{"n_layer": 10, "d_model": 192, "n_head": 3, "n_kv_head": 1, "head_dim": 64, "d_mlp": 512, "vocab_size": 8192, "activation": "swiglu", "norm": "rmsnorm", "norm_place": "pre", "norm_eps": 1e-05, "positions": "rope", "rope_base": 10000.0, "rope_fraction": 1.0, "qk_norm": true, "attn_scale": 0.125, "bias": "none", "tie_embeddings": false, "parallel_block": true, "init": "uniform", "init_std_qkv": 0.0361, "init_std_o": 0.00807, "init_std_up": 0.0361, "init_std_down": 0.00495, "optimizer": "muon_variant", "lr": 0.00599, "lr_mult_o": 2.0, "lr_head": 0.00359, "grad_clip": 0.5, "warmup_steps": 0, "schedule": "wsd", "decay_fraction": 1.0, "decay_shape": "linear", "final_lr_fraction": 0.02, "batch_tokens": [8192, 16384], "seq_len": 256, "doc_mask": true, "z_loss": 1e-05, "train_tokens": 208000000, "steps": 16962, "dataset": "wikipedia_en"}
MLP neurons of a small language model. Each row is named by its layer, matrix (gate and up: input weights; down: output weights) and neuron, and shows model dimensions 80-175. Each number is 200 + 40 x the weight over its row's rms, rounded and kept within 0 to 999. A neuron's up and down rows have the sign that makes its largest values positive.
After each neuron's rows, "fires before" lists the tokens most often just after its 100 highest values on Wikipedia text that the model never trained on.

L5.gate502,159,308,129,210,209,266,189,226,258,181,161,129,169,198,151,163,174,179,213,132,176,237,192,117,256,177,232,189,186,167,227,166,142,227,219,184,132,239,191,201,223,274,192,209,168,232,265,199,287,119,219,182,231,177,270,193,145,220,175,150,149,234,257,126,243,168,203,140,213,215,206,191,243,220,172,258,223,147,173,196,245,243,160,141,225,228,204,243,234,229,213,150,276,279,216,230
L5.up502,201,235,92,165,162,199,212,191,128,241,213,210,279,202,262,235,201,185,216,135,208,263,200,235,218,237,294,197,170,190,178,208,126,173,184,237,221,233,212,210,186,247,237,224,212,162,242,173,178,240,228,152,167,260,221,235,208,178,208,201,229,148,125,223,268,280,208,183,153,178,210,133,224,181,181,294,205,234,261,146,207,199,185,228,161,185,225,171,176,138,153,138,224,203,66,282
L5.down502,218,287,102,141,156,136,172,229,154,203,111,224,175,117,232,206,167,206,237,199,212,206,194,249,225,149,270,190,245,201,219,196,182,169,207,199,238,236,152,229,198,175,228,175,184,205,254,226,148,224,206,212,122,218,199,165,273,243,192,204,195,174,224,232,167,228,221,187,167,189,183,213,169,139,236,219,202,191,166,266,205,225,171,272,154,161,208,196,82,118,213,155,195,214,205,114
fires before: "9", "8", "0", "6", "7"

L5.gate126,227,201,94,179,152,252,236,225,156,211,169,230,157,152,176,224,132,195,240,265,180,198,205,181,202,201,246,207,245,220,260,198,186,134,199,113,208,201,308,193,133,224,203,166,250,201,272,186,225,283,112,225,278,197,238,165,191,180,246,228,194,165,199,212,255,156,211,208,179,241,224,194,190,178,235,191,234,182,239,237,216,171,182,182,217,273,157,162,170,310,188,230,208,250,196,261
L5.up126,246,239,166,188,172,174,167,188,197,202,191,257,227,145,171,160,178,252,197,275,214,200,219,157,173,192,179,190,244,182,267,262,209,194,225,255,164,223,199,228,183,153,218,188,241,181,163,238,279,260,195,237,238,167,161,196,241,235,214,185,141,167,220,184,247,181,113,146,249,164,166,300,164,193,236,144,206,233,219,189,221,175,187,159,231,170,136,280,200,204,255,146,255,156,205,133
L5.down126,227,200,133,184,155,228,180,220,192,183,277,138,233,164,147,92,187,174,216,126,195,155,197,155,172,185,241,163,183,173,144,173,226,199,186,160,183,170,225,205,229,199,217,179,182,193,217,153,230,263,218,198,299,179,228,259,245,144,267,214,168,253,288,256,204,230,187,251,233,207,196,183,132,233,254,207,135,178,209,235,200,221,226,198,149,242,112,205,223,241,148,171,269,185,187,260
fires before: "\n", " |", "---|---|---|---|", "."

L4.gate464,186,176,190,250,180,260,144,241,226,151,224,235,153,130,161,172,175,99,209,142,173,149,123,217,145,196,228,189,155,179,188,257,209,184,200,194,237,168,207,250,203,212,201,224,249,209,189,156,158,160,204,209,162,210,188,303,179,212,142,188,242,193,199,224,289,228,172,245,228,139,226,214,219,187,204,202,220,253,200,246,195,240,211,205,261,229,207,208,205,284,234,285,247,172,188,204
L4.up464,176,215,198,227,244,189,181,222,206,136,219,146,161,142,237,167,221,168,164,201,234,244,145,159,180,300,202,170,183,141,190,253,182,130,254,262,165,226,268,186,221,228,213,160,216,232,157,174,192,180,111,212,205,272,241,262,176,238,251,156,247,165,220,213,311,163,239,252,234,184,153,250,189,161,167,214,185,275,221,206,172,210,189,180,198,165,183,209,216,188,198,261,238,176,181,189
L4.down464,235,140,189,248,147,197,241,220,118,167,267,199,247,208,220,239,224,262,233,237,188,157,157,176,214,264,154,274,169,217,185,100,198,166,215,223,133,263,190,178,239,250,243,126,184,238,247,220,183,249,243,182,195,218,247,182,188,172,177,240,194,260,255,246,223,201,253,221,165,191,257,222,238,215,181,119,222,187,177,181,252,162,136,235,111,171,208,167,254,134,118,149,150,125,181,218
fires before: "-", "\n"

L4.gate148,291,227,218,235,198,216,199,284,172,195,212,253,196,183,238,217,157,290,230,240,129,190,190,102,197,162,209,125,261,202,154,169,174,190,251,219,202,197,257,276,258,246,183,213,268,191,292,227,134,189,258,193,172,164,182,179,177,167,202,230,236,235,199,236,220,143,225,182,239,241,156,234,203,240,178,216,154,144,217,324,130,232,176,184,207,207,290,210,211,157,211,258,260,191,202,206
L4.up148,175,164,268,207,148,191,161,184,209,247,148,185,211,194,252,204,157,229,271,284,156,167,153,227,252,153,239,215,216,264,249,233,202,287,185,187,208,231,271,243,240,223,202,153,209,140,212,141,126,218,237,211,187,213,179,205,139,206,157,308,188,172,162,142,148,189,214,202,195,194,176,169,203,244,183,250,226,227,195,232,142,230,220,259,234,143,170,210,200,224,172,189,195,234,167,167
L4.down148,225,197,207,198,180,206,158,208,275,236,134,172,232,218,265,216,185,278,225,207,149,169,176,162,262,294,202,152,201,261,160,150,257,183,261,175,243,120,241,200,227,209,191,153,225,188,180,123,104,141,256,183,260,225,237,170,135,128,213,239,217,231,216,184,216,138,215,175,165,241,221,208,186,216,142,190,186,208,255,218,204,224,233,159,191,281,200,177,176,236,219,140,216,215,194,227
fires before: "\n", " The", " In", " He", " Dur"

L4.gate197,170,163,222,211,154,185,205,193,191,222,174,221,244,196,237,191,236,130,234,259,159,196,201,185,160,208,162,288,164,229,179,251,165,205,224,229,184,176,158,169,218,159,254,147,262,231,185,258,209,170,155,233,234,245,131,200,184,207,286,205,224,223,201,238,117,216,254,154,164,204,197,241,219,192,215,195,252,236,154,231,263,202,203,238,228,144,248,177,157,242,204,212,266,229,248,172
L4.up197,149,139,164,280,262,127,197,220,187,214,121,188,259,178,186,174,200,80,182,235,236,270,238,207,202,213,137,236,204,180,183,240,183,132,220,188,196,214,206,262,168,192,216,160,231,143,172,209,263,213,215,158,209,214,169,261,228,216,196,163,229,145,216,148,236,216,233,200,207,145,187,233,227,242,175,214,196,242,187,166,181,200,192,198,254,165,194,188,216,217,178,244,230,243,170,223
L4.down197,279,147,204,176,172,198,175,188,166,212,173,151,206,213,254,135,147,180,263,208,187,155,246,206,254,177,158,288,125,250,196,191,154,238,249,241,203,154,185,164,208,186,281,122,232,210,164,203,235,217,215,272,193,243,139,184,130,226,235,223,150,207,133,177,192,305,154,198,192,194,209,201,212,233,181,157,217,265,212,270,170,248,160,169,147,165,188,239,156,280,241,207,194,183,151,168
fires before: " ", "\n", " X", " —"

L2.gate296,204,230,242,263,188,169,263,193,248,176,225,213,249,95,208,230,189,182,172,189,226,206,207,177,186,247,249,196,181,253,212,161,194,203,210,212,203,158,210,239,304,172,201,182,242,172,180,202,187,151,221,268,256,143,156,222,177,124,230,196,181,140,240,208,252,139,173,223,178,225,170,212,222,221,194,224,215,222,230,218,152,216,204,166,151,235,143,164,134,247,187,210,200,154,188,193
L2.up296,138,184,202,199,198,143,135,169,174,218,177,221,155,222,192,218,179,177,228,239,171,117,125,212,132,291,173,263,207,235,220,239,256,173,200,207,255,169,210,316,228,90,168,144,239,204,166,159,194,195,168,205,189,143,172,203,219,172,159,240,250,261,232,167,208,171,177,281,108,211,93,146,193,251,198,213,199,172,213,195,204,232,196,183,200,222,213,191,141,255,199,206,192,242,175,138
L2.down296,197,173,200,243,195,201,226,161,186,148,151,200,231,220,173,248,202,252,176,257,97,213,181,158,302,243,144,95,100,192,165,197,160,191,209,141,186,236,149,108,277,161,219,177,237,159,181,239,170,246,271,231,133,251,248,195,184,174,216,193,192,180,259,220,224,160,198,221,186,238,146,204,149,220,218,179,179,242,213,227,170,158,179,175,84,223,131,144,193,186,212,205,233,211,190,219
fires before: "\n"

L4.gate214,198,167,222,173,260,219,218,207,250,171,166,141,207,232,195,230,203,213,253,183,118,141,231,162,154,223,272,273,175,211,134,194,198,165,154,159,190,199,221,245,246,228,116,116,257,196,137,203,258,229,251,218,232,240,187,195,161,140,182,203,143,247,234,218,245,163,171,137,131,165,171,188,227,174,221,178,234,191,220,206,142,174,245,215,170,199,186,180,211,215,210,197,339,151,246,140
L4.up214,274,188,292,171,246,158,187,153,155,171,223,210,179,200,153,212,237,212,187,248,228,155,189,151,201,128,201,220,215,213,154,182,178,193,134,198,209,259,264,140,223,271,234,222,173,206,254,213,259,206,272,191,195,174,200,235,191,132,210,200,135,206,153,137,199,155,196,228,179,229,124,194,208,284,191,178,187,228,184,246,146,220,234,104,206,282,289,234,250,82,219,216,159,187,214,130
L4.down214,172,159,217,172,228,244,277,193,205,142,216,175,217,210,232,167,261,207,234,162,215,206,217,172,284,225,231,179,226,171,124,150,182,214,215,146,203,195,175,221,232,272,201,206,234,221,158,196,198,192,169,238,264,288,166,208,177,214,210,314,180,256,230,193,211,205,188,252,176,208,142,186,264,208,158,139,266,222,225,222,128,157,221,234,213,122,220,145,141,208,238,202,253,148,189,188
fires before: "\n", " The", " A", " In", " It"

L5.gate130,196,156,205,183,166,202,192,241,155,218,236,202,221,182,153,188,168,179,210,214,158,174,219,161,185,173,238,217,207,205,140,250,199,290,306,277,237,158,255,225,214,208,207,146,193,173,274,214,159,192,154,136,248,235,225,241,210,184,129,242,177,218,254,246,167,165,238,252,96,170,120,246,182,256,212,119,147,218,282,206,218,217,198,168,166,197,111,194,213,194,210,164,152,221,248,245
L5.up130,162,189,218,219,141,256,217,190,129,182,226,131,171,170,307,194,132,168,210,167,184,167,218,170,232,194,209,167,229,243,125,175,191,180,169,210,177,176,233,170,244,286,239,134,208,186,128,79,119,228,173,209,196,287,193,223,216,138,206,235,186,197,250,175,214,221,181,224,241,215,189,196,218,209,150,157,224,201,268,206,238,197,202,258,241,243,207,168,205,224,221,141,182,193,192,252
L5.down130,212,150,230,167,187,235,227,133,170,232,273,192,247,222,189,187,189,246,203,186,222,175,239,177,295,178,239,170,206,132,195,161,177,243,209,250,177,192,191,264,239,196,240,202,182,240,164,161,211,207,195,253,193,255,161,213,219,99,281,198,198,207,177,212,239,255,172,255,181,183,209,188,166,198,234,255,214,215,262,145,209,161,177,219,218,145,110,193,169,278,185,184,140,203,222,293
fires before: "\n", "==", "In", "-", "==="

L2.gate16,246,279,190,213,159,208,194,227,182,274,251,211,205,188,165,155,209,174,171,174,142,246,216,162,206,153,183,224,243,202,168,213,145,216,157,101,185,177,119,228,260,208,167,142,231,165,220,221,273,207,200,235,233,207,197,130,193,219,183,200,185,203,195,254,233,254,280,185,127,263,254,244,195,179,208,133,199,108,266,198,240,288,173,155,207,239,256,174,243,173,200,168,302,280,255,153
L2.up16,177,227,142,269,120,186,216,213,183,210,187,199,228,168,232,202,199,170,165,162,163,199,196,199,231,191,81,148,196,161,217,171,172,236,202,206,205,181,184,220,210,257,202,118,261,148,241,300,224,185,185,211,188,148,219,194,212,198,293,216,117,222,211,268,260,193,182,235,160,228,180,246,245,164,241,261,177,213,287,288,209,119,280,193,227,191,296,190,272,215,155,235,193,129,203,156
L2.down16,188,196,189,210,193,218,212,232,213,145,188,234,215,255,181,202,198,124,184,218,264,176,203,270,164,185,184,160,207,188,210,203,281,285,177,158,197,189,119,208,219,197,152,166,285,123,245,145,241,233,196,146,211,238,189,147,191,186,271,219,147,197,181,207,278,283,123,237,182,226,227,214,216,230,238,183,177,228,147,225,228,185,358,131,204,177,161,259,211,186,211,182,175,171,165,180
fires before: " |", ".", ")"

L4.gate3,118,275,196,239,180,178,90,248,240,135,179,154,227,140,171,267,130,157,232,157,133,260,182,176,202,260,259,257,204,192,177,280,189,135,225,186,169,252,110,152,255,167,223,147,208,206,217,179,236,307,199,237,151,212,231,212,132,177,245,197,184,201,270,240,226,281,205,207,166,231,265,188,278,119,175,223,190,240,227,265,178,149,252,206,241,276,182,169,157,179,218,140,175,235,213,158
L4.up3,234,175,199,165,147,244,226,190,158,126,208,152,218,260,239,162,114,231,173,207,208,146,183,149,232,216,213,194,227,187,200,227,201,206,240,207,173,224,151,174,235,218,218,164,177,159,170,271,199,246,183,260,179,160,154,226,254,255,187,233,158,172,204,256,196,215,136,209,134,240,179,214,182,230,205,141,211,216,221,198,258,171,119,156,177,184,210,172,225,90,210,207,236,136,130,279
L4.down3,218,211,211,172,203,227,256,168,183,221,168,147,275,222,180,147,176,210,185,271,155,146,249,143,126,204,198,201,237,191,230,143,208,128,199,188,257,257,270,219,234,232,255,215,216,169,182,243,159,229,255,222,166,190,213,225,177,203,221,227,174,149,205,212,204,181,122,192,170,179,204,188,185,166,193,177,192,160,162,235,239,266,241,209,176,171,225,156,155,170,112,218,193,216,191,302
fires before: "\n"

L4.gate276,225,197,179,223,217,242,216,239,200,224,189,207,208,231,202,188,233,204,198,140,223,222,213,117,115,209,242,195,120,193,162,282,182,186,220,177,262,248,139,248,325,129,212,172,161,204,167,198,212,227,139,191,199,232,192,208,259,198,208,215,126,207,214,251,223,236,138,276,207,190,148,218,244,262,205,290,208,243,232,215,229,219,182,192,270,248,177,215,190,184,147,251,237,252,249,158
L4.up276,216,247,151,271,183,176,184,223,112,126,135,169,194,252,184,154,118,158,211,220,226,255,232,208,186,160,247,223,217,197,190,160,205,117,224,235,200,196,188,143,252,236,277,170,199,183,200,207,226,284,217,223,230,203,192,235,245,281,174,183,138,136,222,252,184,191,154,247,146,187,272,146,216,257,204,206,252,254,225,212,177,166,174,241,120,185,224,243,193,152,188,219,209,156,169,232
L4.down276,178,143,223,207,227,119,212,178,177,237,162,145,316,215,203,204,244,183,187,248,251,218,139,86,155,164,203,162,225,197,132,242,190,218,189,169,232,233,171,307,226,198,201,208,208,190,261,149,153,242,252,227,182,225,186,161,168,238,163,206,182,192,214,228,199,175,155,224,155,223,211,174,190,168,178,157,207,208,266,184,158,271,245,188,160,213,210,205,184,237,155,171,255,260,222,197
fires before: "\n"

L4.gate341,238,229,250,249,188,229,193,105,225,145,197,268,99,234,198,244,234,186,178,205,235,196,242,117,193,151,223,247,187,171,219,180,269,190,189,220,176,216,130,202,209,205,162,225,249,174,218,190,204,108,204,231,161,176,286,231,188,216,202,173,240,154,203,315,291,163,152,170,203,194,156,216,224,135,165,224,292,209,193,155,266,205,269,232,237,206,136,231,210,171,213,197,193,160,227,134
L4.up341,264,155,204,267,165,222,65,147,168,196,165,163,162,244,215,191,134,204,217,215,194,224,185,190,235,259,242,198,186,217,195,250,235,224,265,219,238,195,236,192,170,265,228,158,255,222,224,119,211,236,255,260,167,215,198,150,201,163,197,131,250,198,167,191,248,188,254,192,225,200,144,245,233,165,117,154,169,200,210,176,261,197,160,226,166,166,233,273,185,203,188,167,173,205,313,256
L4.down341,201,182,155,186,208,175,181,240,186,244,274,205,221,184,194,226,142,148,233,182,348,201,210,115,212,227,242,206,203,281,199,162,257,260,151,138,167,182,201,219,201,275,240,148,201,168,288,188,283,188,251,218,196,234,205,217,178,196,219,208,95,226,229,224,162,207,208,200,191,221,212,218,271,150,152,213,104,146,231,140,268,138,174,210,236,205,232,194,158,225,142,202,184,211,211,250
fires before: " "

L5.gate236,178,229,224,173,185,249,165,192,208,228,264,210,274,294,145,157,202,224,157,225,176,187,212,260,191,166,237,213,174,253,282,223,197,252,220,191,193,222,181,221,192,185,168,211,222,241,190,155,161,223,179,186,158,146,220,184,203,99,175,223,266,214,231,159,248,198,156,175,214,225,200,150,251,117,205,240,189,225,201,190,196,173,245,237,150,228,236,195,277,218,228,234,172,230,280,248
L5.up236,216,223,161,196,264,266,189,161,234,167,195,226,204,280,151,187,253,238,268,242,160,289,236,162,135,184,179,186,198,225,244,191,183,253,151,183,159,220,201,159,214,200,208,170,208,187,267,200,260,253,185,176,273,242,237,214,194,187,265,177,216,231,171,128,162,216,188,130,201,238,172,257,205,209,150,185,244,255,154,244,170,173,278,268,204,265,165,129,150,162,134,194,261,239,194,187
L5.down236,132,144,217,144,181,285,227,228,160,263,244,221,163,231,276,124,305,240,158,173,240,259,163,235,256,177,202,174,204,174,208,221,164,215,219,209,152,278,219,216,167,211,198,144,175,237,242,198,115,209,204,179,226,180,220,200,219,248,213,254,283,228,146,139,238,163,227,146,207,194,268,242,195,231,159,170,167,210,139,256,168,183,160,215,286,200,237,141,246,198,234,215,243,247,243,173
fires before: " the", " his", " them", " their"

L4.gate167,204,175,164,268,208,186,129,221,150,208,97,157,146,187,191,171,157,209,182,139,217,254,186,189,186,216,167,277,188,236,169,197,187,144,239,173,157,237,208,171,248,189,199,118,214,218,221,168,249,259,189,185,251,262,162,258,185,210,210,233,197,195,175,241,101,141,113,205,141,192,245,201,244,225,190,126,208,230,247,199,155,116,213,210,198,153,209,183,263,180,204,181,209,126,187,226
L4.up167,237,250,199,269,215,184,228,203,225,183,177,204,176,177,231,201,166,190,183,246,147,203,177,232,114,213,253,215,184,233,200,214,159,170,235,229,192,185,159,204,279,171,266,220,174,300,187,183,177,204,66,199,190,260,196,190,200,180,211,197,212,124,240,281,223,206,167,223,176,272,230,163,177,296,185,225,172,224,159,226,194,196,108,222,209,169,172,128,262,178,244,178,142,166,177,186
L4.down167,202,156,197,227,258,273,140,131,134,145,149,165,211,114,157,139,168,179,231,238,204,264,153,152,195,188,231,273,201,106,207,161,223,159,276,217,175,231,152,213,227,216,265,191,214,236,150,156,202,231,247,162,184,290,170,174,236,211,209,219,187,197,189,175,146,239,163,232,157,148,242,187,185,166,214,151,221,218,207,200,237,209,156,187,216,151,234,220,246,159,211,191,128,192,169,268
fires before: "\n", "-"

L5.gate41,150,183,193,245,187,101,197,157,182,172,146,149,182,198,170,220,205,174,248,155,257,111,233,225,214,196,249,225,231,181,198,164,140,221,171,197,196,191,201,179,138,235,171,166,212,246,214,205,205,169,156,252,198,125,286,144,218,257,246,187,218,178,223,216,140,173,228,207,211,205,278,195,181,185,150,158,185,257,189,127,199,272,144,246,294,139,228,134,129,229,171,230,209,257,138,195
L5.up41,190,219,199,221,157,214,204,104,155,183,188,142,165,212,136,284,161,169,221,176,256,142,245,224,186,220,256,213,169,149,221,159,297,260,245,217,181,208,209,172,163,254,261,200,304,205,206,155,158,172,149,172,196,189,239,162,209,189,259,170,176,162,198,206,167,218,202,229,243,215,217,280,251,243,104,172,196,256,240,143,191,220,230,259,236,166,180,234,159,176,153,229,204,269,87,207
L5.down41,168,179,226,224,196,227,203,207,199,198,217,245,209,195,153,149,128,207,183,220,241,149,152,261,169,252,151,227,233,212,232,168,135,222,349,76,202,251,168,173,224,197,144,264,230,230,203,308,139,210,190,178,221,153,192,234,120,208,232,207,213,157,233,248,209,191,201,185,157,185,195,195,196,230,182,154,232,196,177,173,152,189,234,169,207,186,254,179,153,231,166,206,273,129,204,208
fires before: " ", "9", "6", " —"

L5.gate135,258,140,147,213,178,224,184,153,220,303,191,197,153,207,157,202,216,241,183,169,267,240,223,115,146,247,205,229,237,205,224,245,284,170,219,203,180,205,169,219,200,284,226,163,163,182,161,153,204,216,209,185,223,158,189,189,145,215,242,168,229,192,214,154,252,189,229,176,244,158,190,187,230,181,244,161,165,256,300,193,188,200,256,272,235,216,247,99,197,217,228,209,190,263,238,153
L5.up135,210,195,215,242,129,165,178,130,177,211,243,205,185,214,138,242,250,207,196,237,226,179,263,148,159,212,239,244,205,239,195,237,263,178,225,137,231,278,227,219,171,124,209,133,280,190,202,206,208,192,276,235,184,192,193,265,241,185,197,185,276,240,259,119,249,222,238,187,243,140,199,304,273,172,196,193,233,300,220,231,184,129,223,239,183,215,201,169,203,203,91,188,221,153,204,192
L5.down135,138,208,129,291,279,206,203,126,210,239,263,248,101,199,136,234,233,234,253,195,199,249,228,218,200,248,194,258,195,163,152,152,228,232,182,159,197,228,256,217,170,212,243,185,233,174,225,162,237,174,214,222,193,169,188,200,176,220,174,240,171,223,211,169,219,156,189,242,140,169,212,163,233,235,187,203,208,227,249,216,201,235,223,264,224,213,222,180,164,214,177,207,248,162,192,192
fires before: " the", " ", " his"

L4.gate136,185,167,149,292,173,209,244,187,162,149,216,149,185,201,124,192,228,165,236,259,134,214,251,135,232,187,280,216,171,190,219,179,193,164,190,227,153,149,200,192,324,151,160,140,235,239,265,135,212,248,117,288,175,202,257,165,201,151,200,211,184,163,162,227,233,230,190,182,174,186,196,209,222,204,201,149,261,221,197,152,143,212,183,165,200,266,169,289,194,229,222,233,208,195,272,217
L4.up136,239,146,170,231,228,251,237,230,233,151,174,196,148,208,174,214,230,234,239,264,158,235,198,205,199,209,138,268,187,240,164,195,210,198,182,236,151,194,191,224,174,268,295,177,261,166,248,188,230,169,136,181,178,237,124,181,184,240,204,223,157,204,290,203,205,109,196,273,161,202,177,190,196,266,238,166,168,228,218,153,131,198,184,209,227,166,191,253,271,217,187,134,201,167,193,240
L4.down136,145,162,146,257,178,184,232,260,210,191,194,181,185,185,230,174,126,174,217,219,171,196,174,177,288,154,204,221,183,239,181,186,267,230,208,231,173,161,218,207,220,181,208,154,158,134,214,192,164,195,114,186,210,219,169,303,236,167,260,261,155,223,208,218,193,135,175,254,187,183,271,143,232,269,179,158,136,196,185,193,170,239,155,180,189,212,195,258,230,269,169,259,162,226,204,204
fires before: "\n", "---|---|---|---|", " Votes"

L5.gate235,214,206,158,249,157,112,182,177,140,159,186,200,240,184,138,230,237,181,132,169,167,158,179,190,157,229,192,209,222,142,179,153,272,217,199,193,207,183,246,151,177,173,189,185,280,222,245,178,214,276,183,270,214,209,118,232,229,136,187,229,148,175,268,229,167,190,202,156,194,201,290,250,134,129,222,235,189,240,206,173,212,231,175,205,206,237,200,198,227,197,255,209,242,146,249,225
L5.up235,215,123,204,155,173,243,204,160,224,175,224,241,119,189,210,190,239,190,174,197,201,234,180,197,163,219,156,220,235,216,188,217,281,162,299,220,231,220,170,242,166,215,193,203,172,217,197,153,114,278,153,202,187,248,170,210,181,216,258,168,196,198,214,230,241,263,232,200,184,222,106,187,196,226,206,267,199,248,284,241,263,185,201,220,154,247,127,178,150,206,178,273,184,157,156,244
L5.down235,251,192,223,254,161,183,172,201,131,220,161,211,251,128,173,150,188,211,207,241,199,195,103,142,243,249,217,146,259,158,182,213,302,142,209,297,173,270,192,233,189,210,249,194,236,215,143,140,201,192,202,143,122,223,138,132,193,286,215,172,137,223,185,219,199,156,259,214,261,169,217,217,159,175,246,269,165,249,203,157,242,254,237,293,210,239,174,197,157,186,231,163,182,209,186,243
fires before: "\n", "ch"

L5.gate316,224,197,178,263,174,261,244,140,161,231,229,186,251,232,234,190,149,218,185,270,233,264,242,160,168,202,167,204,127,122,201,220,200,116,237,191,208,230,180,200,203,266,146,135,169,226,216,213,189,173,276,192,253,120,237,234,167,182,268,208,203,173,225,255,285,191,164,113,227,155,162,288,196,202,217,205,215,233,229,217,216,148,189,267,123,202,196,190,233,278,170,180,178,134,192,157
L5.up316,273,168,170,243,173,164,175,185,228,156,223,222,173,203,169,121,245,295,195,157,207,175,218,247,133,206,190,253,159,173,116,218,254,235,247,218,163,179,228,200,173,180,185,223,168,208,187,213,180,191,211,177,181,205,227,292,219,170,237,200,220,135,205,191,243,172,232,197,159,234,120,186,177,243,195,254,208,214,172,197,254,190,163,143,292,232,204,230,211,205,140,176,223,156,239,160
L5.down316,199,225,245,126,249,217,172,244,176,278,181,216,196,200,281,217,185,305,163,241,209,210,215,156,246,192,179,187,245,153,258,201,118,215,204,190,199,229,213,238,163,184,166,152,212,155,234,238,200,146,238,222,248,241,135,187,217,235,219,151,127,237,177,275,257,179,201,292,134,161,205,220,271,218,230,207,186,147,180,162,232,169,248,181,107,239,186,198,141,221,233,255,182,168,221,181
fires before: " ", " Spanish", " Mexican"

L4.gate416,214,191,227,236,233,182,152,210,167,208,166,192,226,275,179,168,218,248,186,147,243,203,207,195,258,185,239,216,147,237,177,261,167,223,203,219,188,87,203,273,270,131,248,227,239,202,278,257,260,192,208,184,181,273,214,246,179,154,201,145,152,142,193,194,190,263,236,237,169,243,243,170,157,181,201,222,224,203,219,154,226,181,215,226,233,142,220,245,225,241,204,283,175,127,228,215
L4.up416,228,158,174,205,175,210,167,226,178,142,189,272,188,174,171,143,175,153,103,296,207,249,189,230,233,114,151,267,202,216,206,199,229,204,223,182,193,153,218,174,255,265,207,159,192,230,216,210,269,246,228,164,167,156,153,251,217,302,172,228,112,211,214,192,154,188,212,229,210,298,212,251,229,299,256,213,190,213,221,268,178,239,205,223,159,174,191,296,169,198,234,183,171,146,244,164
L4.down416,179,148,212,179,187,199,165,203,115,225,159,127,210,280,129,180,139,198,183,227,166,200,206,249,238,202,179,212,221,202,190,219,215,217,220,297,178,185,120,240,182,226,208,204,166,238,210,245,150,214,183,228,187,187,168,232,202,178,220,248,161,295,163,204,133,234,237,186,247,201,193,200,177,204,247,185,196,231,120,165,147,130,155,205,215,147,162,273,252,205,152,151,205,152,160,180
fires before: "-", "s", "\n"

L4.gate320,313,234,137,156,142,209,167,227,213,173,178,175,153,246,223,199,172,157,159,275,196,265,233,129,264,184,195,251,116,252,220,149,194,156,227,202,183,125,187,125,214,183,225,159,169,166,215,181,246,183,208,259,235,214,143,227,110,174,240,182,208,198,176,249,155,228,309,185,211,171,170,162,139,182,232,259,228,195,176,248,154,251,174,152,167,192,260,184,199,202,120,139,213,187,218,174
L4.up320,318,232,122,170,131,205,240,216,218,248,216,162,185,265,205,234,179,163,127,292,219,191,200,208,237,216,200,266,168,245,192,207,228,234,225,160,163,184,147,220,200,133,193,206,211,200,264,170,183,149,187,260,237,216,208,231,201,143,299,233,196,221,226,203,145,181,197,142,149,202,251,229,248,236,201,262,206,198,124,261,179,245,203,158,221,193,237,202,246,209,145,188,190,183,294,93
L4.down320,103,165,188,209,195,194,144,251,171,240,195,234,194,169,208,247,171,230,152,233,248,164,243,193,245,220,120,204,247,191,190,166,273,196,210,225,234,273,253,238,182,268,170,214,278,167,243,177,211,223,163,195,141,293,248,131,225,254,217,162,137,178,282,194,198,170,184,276,140,247,235,143,229,200,175,163,159,172,156,151,169,153,209,162,242,208,209,161,112,137,249,252,171,108,182,149
fires before: " "

L5.gate60,198,220,154,203,183,170,217,253,168,207,207,165,232,206,243,270,202,227,246,241,178,192,167,164,165,201,204,266,193,202,176,253,242,167,312,236,140,154,222,189,285,191,236,171,245,268,192,173,128,161,198,211,238,265,209,194,143,136,218,228,213,266,156,189,151,151,276,252,155,176,172,151,196,221,183,222,197,199,226,272,247,225,137,202,284,152,168,153,238,161,236,213,228,243,238,197
L5.up60,214,192,217,178,189,171,173,190,236,243,264,190,199,218,226,206,168,167,231,262,193,232,192,196,240,252,201,188,209,227,226,170,212,192,222,248,290,155,304,305,284,160,213,204,228,216,233,191,140,178,262,103,289,267,139,231,156,139,173,209,229,210,212,212,233,157,194,190,220,188,209,232,201,230,183,174,188,198,266,222,259,196,133,163,224,195,167,122,188,165,169,238,110,230,172,207
L5.down60,193,186,223,170,221,221,193,223,188,168,252,183,189,210,236,223,134,225,214,234,147,205,205,161,187,139,218,176,166,169,252,111,211,179,207,206,230,139,254,214,185,271,205,165,293,232,203,153,206,168,181,138,191,315,199,240,180,150,188,238,187,233,196,182,199,231,250,137,241,153,232,202,218,168,194,143,198,207,215,220,195,194,196,174,176,230,184,210,151,232,223,237,121,210,212,224
fires before: "==", "In", "===", "The"